MLP neurons of a small language model. Each row is named by its layer, matrix (down: output weights) and neuron, and shows model dimensions 384-575. Each number is 128 + 32 x the weight over its row's rms, rounded and kept within 0 to 255. Numbers have three digits each.
A block is one neuron, or neurons of one layer that tend to fire together. After each block is what it responds to, as a language model described it from the Wikipedia text at the highest values.

L6.down551:090130136148129099109147095167084126216108192075135148105135049145151074108105117186162086165125098125128123139181127126155131118117119133139136138194141080194140119158154043193112134075153166101165096154173103154116140115147109087117129116227134163115080066126165102124099104124152158112163156111153182147122172131137131109115160144172128132113118110196172111085072147128145103092154121157125101098042163115127111176104166092097177140167125111108109162117132096124147104060108143174058144111108110131124103146140139114135175150111112098095140170153078105142118106130140105113
L6.down891:137146138180133101170088148188075181155133168147119147143067136063080123143084086136147160104101095134137152090130164060173049148142133137099099125101123157109152086078088101138156111088064108140118128152167119111138145150130169149130155124163156093143136052130118105108085111093185135079149145096144168089197102084127143122086158139142148107121148111113184163135111110153159115073142120099098125131153109105114150130114150155164155079079103115127157152160129211098062137097146161148110155153151125136116095147073133096155165147073099119056086115122115134107147079123198161127
L6.down906:109048077105103164128116068155156117112119123168159159154143142125106044132101165178178096128104087162167155164148180115104161095163106093200179097148213123121082129167154200117163140093077130154132104130188169134104079189147111154147123151140145109126163126185121162164131118152138051154159156073102110143159144187169161102146177140145073172059142178111098139128181038179144156132130136147153120110113083081075118104122147132113100153164107123133144096142078106181110078149115161126147155087137126052092163113140096119163122124083109141152117113172074099120149173081105101076
L6.down1764:123096144157105143152120093146137141170163121135081120141106087146120076138072086102190150102116144115168196113105169159114036104151125094154145142153112100061131136113132118170143159119144073116115119144127163164135098136103190157105144110108098113149083127163097136153080138151084157114157174133120121069112109114118147093131127061142121142161108131149116142099139079127106104135133110097099150105109072114144132089136100112192106146084102081139166043120051156149167141111107157115131179121155109118182155106182117177081133155126124062181117140122157092120112107126151160163
Object after directional prepositions. Fires on the first token of a prepositional object, mostly the or a, right after in, to, into, from, such as moved to the, fled to the, born in Næstved.

L9.down1470:179086131138109060104098128124109176107161147136056157135046156118137093151166157098116161176117106142092108146116128171146107110129111134115164049161143125154139113107109115158099127169066111118075144137107095155106101145160109148130136147065160106149060131136144144136162189162151179096111139097129061126122097190138117078181192144174071124079139103053138138168137090058065165171150154088086129144124088109079093075127139203149138123149104134145186146134069080150108157117159117128087114167114173140101112134142133139156119143152139082180147145131124158110183165078176127096
Mid-word fragments. Middle subword pieces inside longer, often rare or foreign words and names, such as Ca-ffer-ty, Unpl-ugg-ed, nu-ance-d.

L6.down570:179120095122186051081064139138108174146104123134190115132126091125125120138132204112155115145140147152175075131126125081161067132119111110151120165115092106132129140073146149110155082104137134151100146097123139096124174141099162164153168125118118152109147136099142133110155156142226127091116102118152142143106148143186135134096094151095143194183092107140156122079160163059123143138143122148155133119103158087133098092127118109150061106079189114087123154127121133122116168095082181101161087157183070090103121101141144163120147123110188171134089153131155098145167152121088153093
L6.down795:096156079138143099145161091138136144100145072139151179103097136118140088120168124099120160123123066100121118095098120110153120152161135109102114124134163117154143192140216170070103103083164147132059106125125145067093112083100095152172090153088145133163107158134127128120132058117122152118084133206132149105067178090109183138160121140072166159197211101151115141117093149169088130147064110163113124137168132158049213062089144107114091146121154122120102116164153147165121147133128141133116126163160106161155158101134122114106162143072100082118124106092151149117086133081095082076
L6.down1632:131093108111115143086101152193098191143116099132102122128132114172089172158085123180131155142159105126090071052130142114085103086172225106150161121135150101131126147099097133099139141147139113106132137146137116121136157076109081139162148126186158124200135089160122106170120155142152116192106096147145124102081168160143196151188150122122165148132146140158148123176117145111046120087108161134181102115096132200162114112116124145106158166081110178076192139138077159107171127188119068124144129093117119100104107125161071123164063155072135098101103106099090137056160192138136161083
L6.down1671:150096118139138192118105085162129108141117089168122096105133115119203082148126149144126141150077121150148099168147136147144077199076134067149078122146107098148183112121070060133116094077108183131157113173085143079150186151122107106068077169105106120151173113087089123123120176126195167168154125098129087119084114170139163121122116142148101095064151124115096114097139164144105069135119086091128134136127164148118131126140152133173135088104142101204071125175131161104076170108168149100124146136138157083180122131208123133112177159148093203190111090106180145145098123120090103160
Mid-enumeration continuation tokens. Tokens partway through lists, ranges, tables and number strings, where more items follow, e.g. the "1" of 2,100,000, "July" in between 1 July, or a comma after Shteifon.

L9.down1513:138216114180140100198172101093117059118125111128131133135093164182175124138157132099213106150218153069092137151150137113120134149139136173115056088156126092143062139154151148160106136151141144100178171093135160068061124171080130184126094139150101145080119126113049125109092090173173132151170142139130123122110095112095110121091106140145179117168137138150157131123155154117145087137127106141131117133151123123172070120070089126152142168111083103095183144131148100099163114138156139180123166126172100150143150129124191144128145148108081119072099191093077158141114125114136081141
Location/organization phrase tokens. Tokens opening or inside a place or institution name after a preposition, mostly "the" after in/at/by/from (in the Pitti palace, by the Tamil Isai Sangam), plus name parts like Square, Island, Bombay.

L2.down156:127144141172178145152092189123135111132127131111130180119103158152128082073073167125179145103146148114117098101148142132071254121129126118176195049100127093093160131143167147143111106139109098170141068043134138103102168072168107114111136137130132113131205110144138135186089166172107126140123139166122094115109126129146124076122155105100111131142131124140097152130204142102154176122124150109092200146171141145104114168107110136114137106205162044128080088123166187120160106170106138124124115164127123128139134116085102113094091090096121140101105176122118165201119140144136162145
L2.down575:107095096205168171151166168162172141142131114115070148149200178137146155139119141090115139117144156090118185132158144188122127148141116101145148117100156129136153167120117098152132130158154079140088094120140162147133097141194093131147172177110064101123132130140129150113135070102076170172151088105176090088120091135087179113081099133167077110108077134127131172124148126099119108121127171110140150069119185135115127129145130142108131073163119128157132072172139080154170088178155144108151082161103104099107099116195092108181157056113161107174136145105148175148099161087163123141
L2.down867:155127139091103134100126120064079234070115193151107082168114075158093039098172133184136119127122113137113101160123182051131086127116151125150102095144091093151158145096132151158156106158088175126143154138144125122132122124093070131095061163154110129131141100163072162128120177184148087167107102136141150114124121203090071115191203123097129158085116125053095113126129086121134143157091116105137073101147097136148113118127067141113093156102154150094114141079123176075142120116076113133119117138141116061148138142149090135166147178162109194040135110117164132147167172104099198083
L2.down1402:207158080123161109096111170115095192119134146134171109129126122159139081067138134159124131157137133127099104136136176134167135118097140090144162111164156092108145176151146185122140113163103119105116103144157151060108168108174137107136091134148151169211153105129094165178108171192105062141161104124165173127088133158087184162181142165105149107163159129122118119127101130150152116105126182206133145078150100191153093118145125115155096091109120136150108107127140172160170170161059144164066144098131133094176144172091082071139180085117138157094115102111150144157153174122148134121
Clause-separating punctuation. Semicolons, and less often colons, dashes or opening parentheses, that end one full clause or list item before another begins, e.g. "jazz; on the second floor".

L6.down1008:139099142112226142081059081117057127101113155170135128082100178112134139094120110127143154075137120062126178138097129125177132193132122159113125188139134129132139139137143097128126118167073121141154220136190156123148147122081161073107142118124143152132115144166105101171198107174113157169089123136139063110113096115174136111150178137164138148183149155184106107179175110109112096129144141165217085121137106134175126120160109162143129125148107140129137177104133102099188170111121137162123110159096103129122106119090124147128089042113111112138117133085171132110140108037161118080
L6.down1325:135100156146168068143103071144077121159119086170150174095180093147147164152125089095175125105130166107115154104122164118087111103075142142123118129050169110185122172082139138100153141181133084110156102206142139146163146061192123119137138106094140188087112136158135033129079104128091082088135126143104142117077156117113156149126125142139162028173101155187189093122136222120097165145139142083167114091129177102169162137150096154163081133143167134113126187123112078106183110126057085127141082149153163158145153124103121156075059103128135110200113082162159113124108157153093124173
L6.down1695:084132070119164086117120143133128179104097093099089194136116163169142136114074118106176185144142102126121103114144149070139127126058171135126155144095123118159126132095218152156162139160138113129128187072124105155186144095125084152126150119124131156097140147139140170118106097162070066130130127099110158168175137134122117114107153093148107128164090133158148166110217150093153128086132106178102133179155095150159159163200066190149116101131111063148129115150138144065116114088128115129110152042102175111099121141156103065098094135127123104118050156123087135084130145088142035159
L6.down1921:134155137099139173112222133147160087231086127129119087127104160136154161150102104117160151154142139128159138114090142154073135132075139135132129085114112111107137094125159169142131131151111115133203104123141125103102170098112074150025181183108070122088033066151130077139143151156140144158100155115071164143088079158109115081095100135070177084109122165151162089157151160112122130137115136160160077162073118127134178094082104148145111143129148147118141171096188095139121120118081117140099105152148133104159077150117158147065108126137145217119123150122103172126133125131126090079
Tables and list entries. Pipes, commas and mid-word pieces of names or numbers inside tables, results lists and measurement entries, such as Madrid, Spain | or Lingua (ITA).

L2.down1137:105091178168143126121155131112099117115177097054098115122143076109156075122179113101125099089087143078155135126155163108070123162141102158101117174080141154136143063139178164102149155099145141107172151157060118074109129119077168146128163100132109128152087146109108103153155134174151145059147185105151133092106163127146143166159137136098106102128097092073120129167129175082122167101168149143157156174150140168144119088136145144180161051129122093167162135179145167171171115160104154130202131137021097123114092170096128135152113106101115119140107102112124118136155082133124123161
L2.down1600:177091131166146180183093167101139145113132155126169108156124135167150111125147171104139148142098117133142144117103139118128157137175132105103123164144204116167110104143156122129073177090145100116097124136181132145127144167158084132147102099109169128162141207113170108118103128155128125160166076085097094112091093145189167084116130214074116113140127155091126137135141052123127109065169135144152080125142157080116067146083154134112156105176157160131142087086173153095162176107090114160087115170136097132130125101100144171195087153147086072147089073170152125160135166133103144143
L2.down1746:127161118068095171141115123145123069085106177130108086066105109097112092166132151127071066155124129094081173152194148120133158090055072146173128111136161212132145215110192205059149104143105139096139112120170170126133146107054107123153197093109144136178100101131102146126154126185152136087171088145129088116109078140109053126177159157103136152093104056127124097151125125103099156149140099114118068077128106098137136064156193106168203127110084131154170108134134093120142150168146155073124171149108114130139176091069156183158071134108136073140117120088125132093114119105161101129
L2.down1776:122159110128042139135168166107158129145143133105078180101083145150129083163179115149099165073131137097138109162109165120079143055141115162168144139123150177130060117115112123132160186151110102158109135165115116134127140115065124107097147112064047144178026132104124133163169065115096153085095150152119114113119146172047119156161135111173139129104171095184142137136109138190121158155132096130183104120097126069114069079167140100114156117128131129147144138149132106145204170103063102099145092134111137065121110151093139148129070125178087141184118139201137111133132129146174161063
Articles after prepositions. Mostly "the" or "an" right after a preposition or verb, such as to the, in the, of the, in an, often in tables or sports text; also CJK character pieces and LaTeX backslashes.

L9.down797:102078114126139160130116096170099122081125083147129023150176170118133185155104144155156162150122113128150111150142119132198132175183106122114063180125131076159151115108121103115166122182072077162102126131146101158154101164125162160123122111120106115122166112134125128072157125128135167132152142149113097128161141143140112124148167192201180095130108144081144123101168125156169146144136134134117089107094116128092135109162134134134063055118125133070136139138085168102130118135157183120177141191128112162146163108149072127191178198106137115138132147046127140122180176074092118098
Items in listed series. Ends of non-final items in lists or coordinated pairs, such as the comma after Australia, the end of Albania, or both the.

L2.down313:156170127105168111118094126152126155089118129155129105153110150117114094120123114154097122191129129128131116186162066091146102133140095164090066125136101141129150150105145100116110122091138156143132104199129113121154095144080145109147140133108160161147143101135112177129185143150159166049098073156111109094098153143106148143128143154096129102075112108140109053132130109105109209073176058195123124094145117123159089169137120166129124147134096130174148143117180156077121134100109107151103155103089095133078112176100183181129113153088173129154096105103042184121169107189185119104
L2.down494:172114099075183149044133197169043120137178074184159146149174146099071105085088200113122061142140140099092103169139124157124141139076159151120050087193144123109089110128123113119087146147113128092075113105125109117141117167103120154205115108097126103093144232097164151152060121151123124099088157126123145125135137153159089171110132148106158099119139082115072126103162169119114167129130136105158121142113131160138054122118120167166101134087104115167174105115168103121174155188092158159131142214086136172102132101119084128169145071141127074106105153082074091160131142134092144114
L2.down1093:134076148185110161120134117115110064102048122158100111133060194132115187103092160077126096192160136153086083199142147102128115172129113113129122140128115038125151141148097125094102177135164150213145125135129130139082127100086091117111125166078142117190114143097150163102104137134157141111113125169113086207146142129190122173122128098131117148114086097122093104077178194115143083132101156148163127095151146133124127107130128167154158142096100063134168082127128156133120157131109128164123127094098072126078115089139144165135049176112145122137202146145069143128144174145079159112
L2.down1187:143144118098129158100156153115149163112135141147078103180099124149128147077129162156145098166136146130058090207186121142161112205077138135137115151101118124129069146136120154151084092105118163106148114123091116143152207136104113130115101107093161128187093162131141165112126097129140119104162174140135128202078169113095161184135121107115129103087168130100088109140084161165150148155173072167107128102112183118123111136119155136170177147150053106149241057116145136155139139136090146117183067145059100083124071159130139133124109157082147172121093101175115170173119192163080141087
Non-Latin script fragments. Mid-word pieces of non-Latin native-name glosses (Cyrillic, Greek, Arabic, Japanese katakana, e.g. Δημ-ή, ディアンシ-ー), plus accented letters, math/IPA symbols, occasional " based".